{
  "num_hidden_layers": 13,
  "norm": "layernorm",
  "positions": "rope",
  "qk_norm": false,
  "parallel_block": false,
  "init_std_up": 0.037,
  "warmup_steps": 200,
  "decay_fraction": 0.597,
  "doc_mask": true
}
MLP neurons of a small language model. Each row is named by its layer, matrix (up: input weights; down: output weights) and neuron, and shows model dimensions 192-287. Each number is 500 + 25 x the weight over its row's rms, rounded and kept within 0 to 999. Numbers have three digits each.
After each neuron's rows, "fires on" lists the tokens most often at its 100 highest values on Wikipedia text that the model never trained on; "fires before" lists the tokens most often just after its 100 highest values on Wikipedia text that the model never trained on.

L5.up710:507498549537484507508513495480481503527475487421492500467439486463461494494485508525496481496512497494483475480512494468498482477483475486484484538482538458521519492479504469500527516464518547491472500494549479507499481520503511473533512476513500510496495471533536456522528522506472462492
L5.down710:488479467490502498493495478506519490500506469446494490523494500465501500516516457489527534480500497500526503535440547522517493518540477478507496535481488547496511500498475526481512504505514432501503480525486513496501493509531476523474480459538480439494516525494485540445488491507478493484
fires on: "0", "9", "2"
fires before: "1", "0", "2", ","

L6.up1428:509517517486528472528494532498542478508484503509489489523470480500504477493471476484476528488449520542490518543504507484531483496470496487479493543449531510511462488508507493495523461511535461498482482512529512512505477501498532542532506490501489462522540594473491489474474482532490517513
L6.down1428:521517487549482505522505533481531492535509514513459497476475547509523479446469496532500458483498539527536491516473502491527500479484458489523520481489485499533509501560522533524480440495480533499513498470504450472510538424510530514460524466504451484470515486473456512483493505494442447505
fires on: "'", "s"
fires before: "s"

L6.up697:494457500545491523462482501508512488481518519478525506489495473499472481498517501492515492467476513493530499462486498497467528486484501483540497508535501492466506505494476521460506501479480488476485511468485518471499454479475512506478464477495480502496457499549488527485451474537480456503
L6.down697:476511537524477478539496507498468515491532535470473493504488435489512475517482501479527482503530502512512482522499492509455510500518482491508489483489492479525538457504545536496531507505492485473508496502491497539527518518516529505501522511496498488474508466506497481508501497499458503534
fires on: " |", ";", " place", " "
fires before: " ", "1", ","

L5.up982:498504490510498486523480517503545506514476546513428547509480498511539473496507532466454503520504523478491467494510537521467496463476527484538484490512549459478504516483519484477501512478510473490506447470509536495542505514464532519492497534499512483478536486476506435475537520505478487497
L5.down982:441493446465540515536500513466503527554524513486487473465513506500578424483477523527493486418469517501487486533501516527483525498498478531489509477493585454428487483513478482496506523452496500474492504518498491482492514455480509552496505516526491501479488470491487512462538539539486501477
fires on: "9", "2", "1", "0", "8", "7"
fires before: "0", "5", "6", "8", "7", "1"

L5.up586:485513509500494450524445538510499466523510449506454470472504495519561515457502459486524536481461527486497488494490525486495487477495498480486477503500488508510549489520453528475473515504486471485488478520512508497512479525531484499465494521481488513482502487529506535488479524559514501483
L5.down586:479512476484496521544511496492468470488483489528511513459454490458471515489477490488532527500472509494511497521469515488494480500487507543489473524471513509519524495499480471552470507507541438524503517512486517487486508531485499503520493556485500498474500469502519512524497437533511490524
fires on: "\n"
fires before: "|", "\n", "In"

L2.up1501:537497508467555492525464521487523492499452471502503464462524497531553489505464518460503463510486489502514545510466508483519496528500522481498515495459495471481514511501460465517501497529476538526477527506526534522465493487501498512522474509518464532542506448478504470460473513488486491505
L2.down1501:520507475478493506514510513489467497533493491514537496516523515573502511523532529487446503483517470489501486508512540476518549526506509519474480490472444468460521548517497505486504485554467530510546505492522510491468493517477496465485485521479477526511475483436503529488482538480471510527
fires on: "°", "AS", "ice", " order"
fires before: "N", "3", "-", "E", "W"

L5.up169:523552503447509473506482481500497501547452428487497527430514519509538484488468465502494455506509508538505501492469518460490468491491488504523519501464521543488512526530506474519548523493470564530507531489459519573460451471497471571500504485495488493502500511529475521534488465515494510554
L5.down169:507518483481497499502479556499491504485526486467493498486509494511459507452504528555519487489507512520497497462447522525515482497535489496473502516484506499497478523538494503498478522494481508521471514516490505482538523515487485475530497472525525448516487530522516521502493485498485496490
fires on: "\n"
fires before: "\n", "|"

L6.up1751:495502466517496506518504514496475469528533531479540501510510490518501504511491503508481509507490520499509479466509535497480542485490514521492492482542489466462522511521517541500498520488467515503487520492507526491476519541504430514489451494500476499516522509549460479539497488496521558540
L6.down1751:556498552507513514493509484495524472532462459501495520506516514493470468498533455495529511535505508485500505521511523518470513532506490475530522512518506436512520481486487452429483465487481478518501506507508514475533511502486525503469523459499524541487539506508472515491470495500487520514
fires on: " |"
fires before: " ", "\n", " ISBN", " X"

L5.up1074:501475508521494523495486556495511484485495470513498514501522495543505487470518505499524521510516493489458487474501482490538482518518484504490518512520491506497536479489469509483512515464498471450512490507485507534536443459526502481491467529498501548521514538480460517461468490525458522497
L5.down1074:524481515471520523473488514506481492432506487499536491559522535529479462484498496495484500528510471533520531496495489497473468521496519475484513511561498482451483503492507513454507496504531474451537495509500545512516521467542509544523494489488510496530501527498541457499505510488492515520
fires on: " |"
fires before: " ", "\n"

L5.up1382:456450486553439514508531510451487488541491495494515485494523497525521469506518464481496483501448489480505471530545489469507491508487485537525467477496547468472493493492472498516506517493470508494522496496462470480487513490522502482454521513467529514473560491485516519493515527550524504517
L5.down1382:501509507498512532481580505495501517482469514482527526536434490504511464501522522464529517511468489460550497502485461489551510524465500541541485465516485526459462505508456496513518512512502507508465511500483507499479514528537495485489511555518480505510515468538477532471547502425525488452
fires on: "0", "9", "1", "5", "8"
fires before: " |", "0", ",", ".", "\n"

L6.up764:473484525515510476467514521500506512469503516469485491516479522491514509505465503484523491526459519523547551518514467524481509490486487482506511477530528502480501504511488508519507499539510514498485488524516499542473504449494503468522480514505495503526484484530489509464543504490497477472
L6.down764:466510528498480508511452488565504494490520497523525524495499484523544445469494444504537494525535471532482503533537501477526488504484545495488521492480481474503514506498444497462459472514483487475561498527530489478482544515482505482515491517504509510543517535521470499505474501468471518535
fires on: "3", "8", "0", "6", "7", "9"
fires before: ",", ".", " to", "s"

L6.up1220:485497481500542467478488556514484488508481497518483503487557477509538499518512477525494470515542526505469489497464463465469469474476490514511510492511546496544537515527461499524497504523476515478527506523515511493505524509531483497516498492530518469492525496536489476493533510494514460489
L6.down1220:483499490490506503517537512503498507490532468468456518534552485498483498523517537503535512457488464541496492495470493478505518502511520509520477463525494474497514525498476530482523506521501503499509529469460473466544525495471479527457522492531483482488493515565503472467513541466454515505
fires on: "\n"
fires before: "\n", "-"

L2.up129:507488556526513477454508532497484512535465424510516511462515506526500486455483482475485473528481497518497493499511503497478474515515517498524445491515511511459500495511546494542520506482508521503494512515470494540472557484506502516507492513522542507479500524495541541508531437492501476482
L2.down129:486488497456503467480488453528469513481480443486522503497485511503496512508458497533481456488485470525514505523494475471470495489493530527489481495506516463510508498494517500519500543538522472500522498467512502484495517497463511569524482499488506549477490545513496515507518457476513498470
fires on: " January", " April", " June", " July", " September", " February"
fires before: " ", " –"

L5.up1213:547491476464552529506521532489492516519500508485515498513493455542481461506516487512493480507514511491466503465535494514534497502487531473497469513479476501490468496513483514506515519542474506505472523480502509519478506522557477555511493482493507507478495518491505483527490509494496525482
L5.down1213:493504500525494500540467535556523522530458485526468521503520477520532454501499512524538508502538480499527520491499463555472492489485516468508517495507474494497532505438471506526502535449540517478503517474522479503511506483506500530454515521456556528500502529503503492534522536494502528506
fires on: " is", " was", " are", " were", "d"
fires before: " a", " an", " the"

L5.up365:508482484484560460522485462519493528448504488442504484494502510499501530502469482517505507457506492562509458482478540487464463534541499470514508560511499467562500521466488471499499487494516460542477493515481469485478493509469532472516514510503506504463510480497482514512464487454486532535
L5.down365:487512494516488498483495514527510510509482466452496493498496504512501517495507512492525489506479442541539498462519522488533513552546494476490512542523534467505505503452479529450479500513500516535490522473493476487481496514508465547562505446506527492512521523463520466503486494465550502510
fires on: "um", "ig", "″", "od", "sh"
fires before: "man", "or", "N", "iac"

L6.up1192:465509535521463459506481551502510513519527491483484538551444520452525478488499520457454432477480451511524561528529498524499480475478506492545504505517500500519474465499509493535482559504514513474446488460487517482501489498503499490477514465486521518468547486477501459496494520478498527473
L6.down1192:498525496520482504501511490507520513471503473501505512488519515575473486497483480544519518536508490471507503514493442541484541512499512485511519475491559460503497527526520526477513494444490509484500491482502512476472490510499449524506501473494497516497467519502511481531494492503509480534
fires on: " ", "3", "1", "2"
fires before: "1", "2", "3", "8", "7"

L6.up890:525468551504489512538557525456487499514507528472498541500522502539482509553492540534501488530488457488491523471508530491511538489467516497477497501513505486454522501496483516515504483520466512514487478542547494481486498517520465478496526525501468514454475537514507538479478495514501515485
L6.down890:522475509466518517485474486556504494454464483564507491489504524517501472471513452498530475515529504550544509542513457495485514503491508505527509487477508490484499536457457446472490483482478484509499502528546503455525471500526492517494534520476467510498511509461530494483500507511479563530
fires on: " |"
fires before: "\n", " ", " —"

L6.up1439:463526514527490486506549482524474487499479525470480444490485492503535444480472506501517521509502510513496483515502497533460459446481491473412526446478507443523479496534521495507472532488531487501504497494502514441488486493490494483567484510547500446473536546461477476492484506545498481574
L6.down1439:489513495461516571525496524548487513538502534490496499506546549483522482453473509490516474490509512461495511468488506510486540492476536502526481452491474483475490481565522523489496533481537487449485502536494501517490473457498492505461534493464470482447491490498495504498540522495472507508
fires on: "9", "8", "0", "2", "7"
fires before: "0", "1", "4", "2", "6", "5"

L5.up1611:497523533505482471505485509505487511465481431491500493459517496452549504480490478509501515525491498501545520479485515511506463469496476474511511520468494503521446505477501474520503523509502542489495503525505550501444463513541496563477527500485520458472517474538471526491529456506501505585
L5.down1611:491514496496489524522483531500501475532541459541510486487557501501501500469498473458500478532537491515503535462475469519496490434509479488493498496463501509498484473493527491511459538485521526490520501501468536509518509524507477537509505482524465510484503499512511510442487520484475499520
fires on: "\n"
fires before: "\n"

L5.up1579:518490515496485492506507498522515505488505509494499520483488513510515485530502527520472459492504490463562489540513509476482473511508461534475496521528543492473507491456454529520504476497519547565517535517493474497488472521489498531460539485488499532507486515527558490499539473479511484495
L5.down1579:518480499474537514507501540491506487460488445481468540526507453496503500477449464519560476508525512491498473470529514524515476470521516534450528527496503516485503546520478518534504482498487539539496500525524500439523514463500474485516501505507524554511547492505451489520465495489527527517
fires on: "0", "9", "6", "8", "5", "4"
fires before: " |", ".", "%", " in"

L5.up1498:519523469504504489510456499483486488506526508499524542535481546497505513503481484498495485455472496472472490518494530483494538528489518581496492501493485494438501508535504522512536514481438462500471477507487460468502513527514493485449528529486491529482502465511476456500503475466481519466
L5.down1498:459501483508480516490472488492447509464504462485479490478484490515513468504463534496538502461505528527479502500513527502477483512463531533479534517508541527495523552469497555536556532514481451532494539484479478512517503466518465516522512491540483498504498502503503478470507508488467517518
fires on: "0", "d", "us", "D"
fires before: " |", ".", ";"

L5.up621:440472518497452498510469513496476487508521501485482550485481548492522482450479498511502494456458474487528501515498494464524483522539496476549486511463511491535506446538497486531463499468495503490496433484500489464520478532517466501478488531532479495506489473482510501457501527499510474476
L5.down621:518519480485517508498456483507527529456485457486530527544495514511487522506547489483484473488497514462518513491478525519484463501491528526510487473435507498516553485556500542502534518481534497508531521469507514497458499491509519507493490540492511477525496488460477504496515524472469538491
fires on: "0", "1", "2", "9", "3", "5"
fires before: " |", ".", ";", "0", "2"

L6.up1589:504457467520513549493499479529517472522500483537488481489519570510495444495501469446479466507485500490495522492475472507487514491472540514498497577518482466531537498485523549489517503503462488530496481512518472462481516490506498485513481506501535486494496504500519528521488493515462506470
L6.down1589:473446459505462495477489537553521502472464463497478513515534538532522519511484468515458483537508445528470525523532496512471512538475507489451467499533467518492480504509497495494507481506512481485519546515486499454511501507503458535495522437487502513494529506527535485453471493472522496476
fires on: " |", " ", "0", ";"
fires before: " ", " |", "\n", " +", ";"

L5.up139:516525429501488507479546511527482482500531505494510514517512468488545496501488491499511486512499510511498467472464501506516544497503553483516499502539527488476513490512528505480499517536500520476518489534448535495470518529525530491538499496516528478509470506464467494491471521515533519513
L5.down139:503529463483521494474496544516436505499485474530496520478512476534505492494490473517536442477544517538494455476503474528490505516497501477510499536453507502517479517470509493488523509519511504469482481474460490522538523484476463514516510525479529519481478545513470491498469467523501516485
fires on: "0", "7", "9", "8", "1", "2"
fires before: "2", "3", "0", "4", "1", "5"

L6.up138:515521502472524538464532514491472492535531512465482519473532520490464509503505464483504505507493484521471530501482446482480482495469436483527485531533523484508535519534517464492550561518462507474488492487489470437498512491501479525487493461539511518517510519505443524477474458548504491509
L6.down138:482534508508506516472533503560455554524500484533473499532496477469469470503504471533490491460537494491511509489500504494502517526460496483482517534474476463525499499534520533516501560452517452528526482506491518505510462519544516498506544465480497517510456516558507483507522474519500494528
fires on: " |", ";"
fires before: "\n", " ", " January"

L6.up1294:493524508465452486487526525485517526512502491473442547470491511539510491468481542491496525530508528509496500502497468542497516436506518442506517482494509504539473466486501560517478526512483573520480488520448496535499504542496471492505476503528511463482517476496462488512490487508523506502
L6.down1294:520526494458488532506507466479493501471528530520512488485499503486513494470454473494490518485459489504505498511494487489509492482490506522524488494491524485467473499461506486490486497514505510520524511517488522533513503498501518522476522480493505507514487498472479487495500519542501515524
fires on: "\n"
fires before: "\n", "-"

L6.up876:527485502507487518490490549498463490506476525519510505464477519443505477530505520500534514455500499475493527514506502498469483519503515492507496473507502483508528471542537462506526509508448445475499491456491483510429505509513444486500477529485484516448481487503475474491518513494469506542
L6.down876:525471542476492508475465514535476510525473550521484527468482485489505536533485536520486465480510534481475530500533511526508470461526501494478474460493516508494541490539490477509539498507488510492483513523500485522470501482523523490495498499518500529493514480488477492520503498505489500515
fires on: "0", "2", "1", "9"
fires before: "0", "2", "1", "6", "4"

L5.up374:492491498516488498538491460500463479496522511507510514452486484463511485488446497512553484524537535501504503497504532532507526498498485475495487498546541487483553500463548481546505510489517484532466509487498504527488534485517506512500538519525482481488485462517476556505526509496512546511
L5.down374:494478494493480512511471552512522489526469478501508489494519480520491483481468521502499489491496524507502537506518549502482494480474522503439495525498496462456533483506500479523482545517505505468485504485496483477507524516520536484484540506488505531570486532477500519453498494527465477514
fires on: "9"
fires before: "9", "8", "7", "6", "4", "5"

L6.up863:505447508496504493526494499546492500389504471499509461520462511480486491527453509524520484551522534496535488471476511515481490503532500509481497482519496518498500514466475519496472487501469484520495497522488514483497521504494478490482461486478497475479453494515534517472537470512472516494
L6.down863:502478504499488528474545534503476497532514527486517477478499483502465487504521499469502495449531480506554489487489485471501496500532569493460549490492473489555500500493589489479494499518469533467527505483532477531503464529502526515527530478471493516484533483448535539443483527499523457522
fires on: " ", " of", " |", "1", ";"
fires before: " ", " the", "0", " |", "1"

L6.up21:496506500463521510467498548488513416432470475473472549488527490486451518487522481463523499484483520446510513505496525485446496497496527507497496535540509434480484487480524514490478477516496512493495522520528494476511549519498531496483489517527486521514505485497477484506478493559504539495
L6.down21:506497486504498589489519521454524454492473468436496502491520476481539534507476545490465509521550498484446497514526520543493482529481516486491494498484507468498525562522520444476470506506493527511483474512491530512509521479488492503469486534507498512517495514499489510482493518546501520491
fires on: "\n", "r", "n", "ell", "l"
fires before: "\n", "gy", "ites", "=="

L6.up912:491527541483494549534534472519530412460535520501499522436522481510485474522463500514464502525456497440476543523471496450519471465531479527502517525512498496475496499469490493539482508493467507509516489498468487551509506504464498465449509496483519464467498498510497520497538479525481513463
L6.down912:461527500502537525497472490500511516494480487458462489495459509495473520467489518481504509531478528506470522484521499507486543480460508514530497484518532525493473464487488503461485471468545522534477472501474525467464511496497498495533519500506489503484506496533492526503499512514509503530
fires on: "–", "-", "×", " "
fires before: "1", "9", "4", "5", "7", "2"

L6.up1442:467491488468494479491440537528543474498496441514498516465472510498542499510486488504509497512489514531510514432507540521506507500466525523475466502497505436526471509495493467508486525520484537550489511493485511529490510456503517516504478483543517486492523453548521505470486545512511492544
L6.down1442:494551481453501484499487539534455507504523493522486487509532463488500480466511522543514531558516487471540502543482515495507477530511487522471469434512501498491509518491515488485472518490530494493514502470465497518528493509512484508525524483503523538535498488529519495455502513484516492508
fires on: "\n"
fires before: "\n", "-"

L2.up724:505509534502518500500484476523497538508480501496492521546536457515483495510497483493499511502487496510520529514556502508585501523516500477520483524518488526475491489476496521461503512502505524528485533523477490538479528479553478557511542498462512517501501477523512459513502539468506491527
L2.down724:478516547507518521469503500520521501526479469515500493537524476535517474530517496508544530500467497523533483494507497563501475490492487475485527494524512505480513491465503551493495500463530523497484505468495495531446461482496480551431550521473565534474491481493543490519482530465498495519
fires on: " is", " was", " Der", " a"
fires before: " a", " an", " born", " the"

L6.up772:528495488507498556497489490501518488486500537511494505505474509502490505528465443470499465518515467472483506492490509501538538483494477508510494479473513503519523526511513484488494473488517484492507464481528502487522546486463524448492503477500502511519511518503531494459498546490486473472
L6.down772:503517503483524481495563493448539506528473471470537512541549535520501531480512532516490498533494551533515508541463505500527485540519506513486505518537499489516486492538520486497496484465512461547538504541496457484516495488496491536524516448491440484530491496499509469469492473515504481469
fires on: "0", " ", "2", "9"
fires before: "0", " |", "1", "2", "3"

L6.up871:535516482518503500474509499521520543506529469460522524447495475515545515523546495500475513488485461508511499472479513466500467512508519470487494543519498503501463496449537526518493455468548535470410525487512532500491550494518553510543479535479478514506524491503507481478503531485535530550
L6.down871:521471476532506506515501525483523474504546519507491511505498502491489499479547508521510503489514451489486483504509525481499541516478548471518519520447477485483461471495495475470479500503476514506521537503489492513501547492517488453474460486529495521493470537500506502461473471527470522529
fires on: "ig", "um", "'"
fires before: "or", "man", "s"

L5.up1461:495441516524513464504505488504518541507491501515524517525549472536528522502524502464509538546542478454531486484541507471543508507478500542489467461517542511492527532520477518469469503515507473441548506522512514485485503493540469475490466537509478487525514525485469480520540496536515476495
L5.down1461:523463492515491508506503518479499539494484511452529487486554507532512517460489525506488507494512500501514463485535511509463557481510534508490483529507456516487495530473499469468473463515525513461527530491479531518483521478515494501496460512492512521494512472508487508541542523459475493534
fires on: " |", ","
fires before: " ", "\n", " streaming", " —", " Goals", " digital"

L6.up880:466497511510508495475510504484498492500503504516561477481501481557508471492514469454498472492503543517475502536508539483558500454466501497443504546481516499460539501481484498473525517489489513506494523524497536518509510539511482452500497517533536507503483520467488513513511502510486494580
L6.down880:489497518502472509512498505509476481470492496511514495473496513478523502511532457507509531490483517472536482481515473529524477485467511461525513454528482545437496497525491540481507490511488533517518528458461504525507477516497479508504499485486522507525532523458491481495510469524482518540
fires on: "1", "9", "\n", "3"
fires before: "9", "4", "5", "6", "8", "7"

L6.up1449:492480536504518523479529505475433461495489495532474505503490470537506504521508469492499547489525500474459497503496492495496517532519469503494496529514473488508552517505511531513536481483490499531511480515539534456501502492446503512480504473482517489524528515499519511470477446477462494530
L6.down1449:481502497524513519541527503504497521488522506494520472530480548499525529484471521496498492544439548508515508492480500471542528486539508485489476489483525495485520502527490435505501457535477528557487509512487469535516504477546524509502521492508492502487433584493498502483506503486485492502
fires on: " ", " |", "9", "7"
fires before: "1", " ", "2", "6", "3", "8"

L6.up1318:443546502476478490498504488439518494522495497461525534480501501536508463540474506515476520538497520522537512534461462525496532517493492503452525549464457493501518525488509481535489483507482502504480478486516515497460499508482510492501525483510501520506497525521516461503476485508490498500
L6.down1318:462531458513540518524433485492506493500473528476554480503508497495516489448518495521486563533508475518509536498489484516474524466522529525521525525464459497475505505495496456439488543531507505488511518556494518498468515506471530486495475504506544519518510493509539493485488495483524505464
fires on: "'"
fires before: "s"

L5.up499:492523466555482519520479501479481481542509488522493496513456486485495508464465497526509525539510534504463499481558505469528480507485515485499488502535515513497508502509469496530513523494512566501465502507506496512485518508537529532510511478512555485509507522548473499514543513532522499505
L5.down499:502504440517478494487495468507482512476515497493556540470497466497478508460426524490488516527509509479487509516493500505495532517495459452547520503493481486463478482499495461524477486466511497499536484479485450479503504537519521470507505494521547509493513496485501469491425510499478504468
fires on: ".", "1", "9", "7", "8", "0"
fires before: "″", "S", "′", "8", "5"

L6.up1638:479456506533542515474482482539504506472508483489491525525497523533483501534481508526467501492523514505497500579484479518527504542538480501490464481515488491453513538503556502507481458450514462502521535498516504522446438501466507543512514510475535493506481502485503494511478486460463522449
L6.down1638:485483468461521554527472535517497498534511464477536475548457505478521526497501495457444491507501479470497496504516519496487481512471467495445476503472538490471531467507511488494433492519446517508516469486451530474511467491495502523519482507498489515458481540487511489486515480468501492511
fires on: ",", "1", " April", "4", " January", "5"
fires before: " ", ","

L2.up748:496500515507488522530505524500504497512524440459467485486499490534483528484469480497536471509529493494536502534488500524489507484534527479469464553534467485502501509471452434509459509580499582477508501498542523481485540524483458473528474494538432506478524474505515499497517494523512471493
L2.down748:501480516475489478478506500515510526511503491499508472523469507480506499471498548455496460483553484474507509462493479484447471465512528564526496485518507476504505471486517513511464461485534521485543481509481484503513479512497488500485522527500490510465480510473561485484501516500503461437
fires on: " ==", " of", "==", " Apps"
fires before: "\n", " |", " Art", " Anth"

L6.up779:513514493518528547522536526498471537506514437488522476478474515490485537496531488455505506508530477493494511436485513511536510528480492481482479454533512538474510497446508450523527501505507534495491509511539568517520475496488487498507506502492495518488524486528540496485505494515500476490
L6.down779:488488509491469492516495521469494481487480446515485498473466482492536479496476510458497524461529508534488467494465484489526505485520488480497530493486474507458485484473466478473517524497491473465507472482527517500535448491445503469471456530533467491474498503496499487502480537499514479510
fires on: "\n", " ", "2", "1", "4"
fires before: " |", "=", "0", "==", "2"

L6.up1206:453518511544493477468531526470466480471524529512534481496480472473484485510499485488496479540459477490475508528543527516516493488502451488480518532491471516440471556497460517471498505488491518499510460504522460506523513489525500487460503505507464489517541514482505496498480512582510496485
L6.down1206:513519511503493468522501458510484531519529506486468494489476456509454520466480487494434485461491496471545508449523479513505533512496533507469529458489500489473504485543524537509488501489516517526543501505494502498515477456484518528485496505484498494514525517520562462509483522528540553507
fires on: "1", " "
fires before: "0", "5", "1", "6", "4"

L5.up323:480468527502530544442477445455515467525492490479523538428493501499503493561554535478494542487495519519504517467491500468510487488494497501487503501503500490549504441498535502472509480467478520463514449479543511491466492475495504505504471521526476496487505474498527444445477498471501483485
L5.down323:512481492511485479503500519489485514538465454528508492477524495508512513446499502501499518500513536494525501501484478493453508492475546547532477557512475496546501511517505538484528501503511474501513498464470512501538528479515512507562521509518502526499523504480484530514500485461501537492
fires on: "3", "1", "4", "2", "9", "0"
fires before: " |", ")", " (", " m", "6", "%"

L6.up1250:467517511523495504521563489442515471492481532479506506516486461478483438538477473551497520494491423417451461475518558546525479477477489518530478488515483520480500465490513503478484487524488476469467466485504480492496436524487510509478506493476514474490477504546516505500490516503487471430
L6.down1250:521443508494492503538482493485508455471519522475514462458530499523546532533505487521500486541466487522485505564522488480466500504492488493529475531547529512477473571495527515483477466521495517452450477504539502498519516490490528504466477538548549498475480529492541452493494497490514505483
fires on: ".", " |", ")."
fires before: " |", " \"", " "

L2.up1690:521462498521507517468462545509479472536523557469495498518486494521503496511497447523506498513503512508503510560490539536533523553542509479495443495502522503462517496518498506510483500529524517482529491519477497535476521509502481445499490476508486511500542490532523518464482460499504454509
L2.down1690:495468486527542486470493555486514507478525510459537477540502472507511497469492503524517501483490556501542497503512466491480555498482512465453461490507505526467497480503481538530494520515447521450513488505479495473539543502541484481570516479505489489506490496500475504511525467476470458491
fires on: "9", "8"
fires before: "4", "8", "9", "1", "6"

L2.up418:532533480596517509515482462505492484522463484491478503498516525549490514482513526503509521478496501466515491529486479545550501498508510475478517526523551504480481500516528478496476504525521495520508479495495507497484524479522503439477508487501488455541496490499505481504500493494489467456
L2.down418:518479506493486527458514500517536503489475495478505504524515494473475499484505494466527519444508519501521499479475494489455498520487553454486477519479519474468454502539514505531488513501560511488550487480492488473537488503530522499485507504524477526514537454502473464477513498557478548504
fires on: "0", " by"
fires before: "1", "0", "2", ",", "The"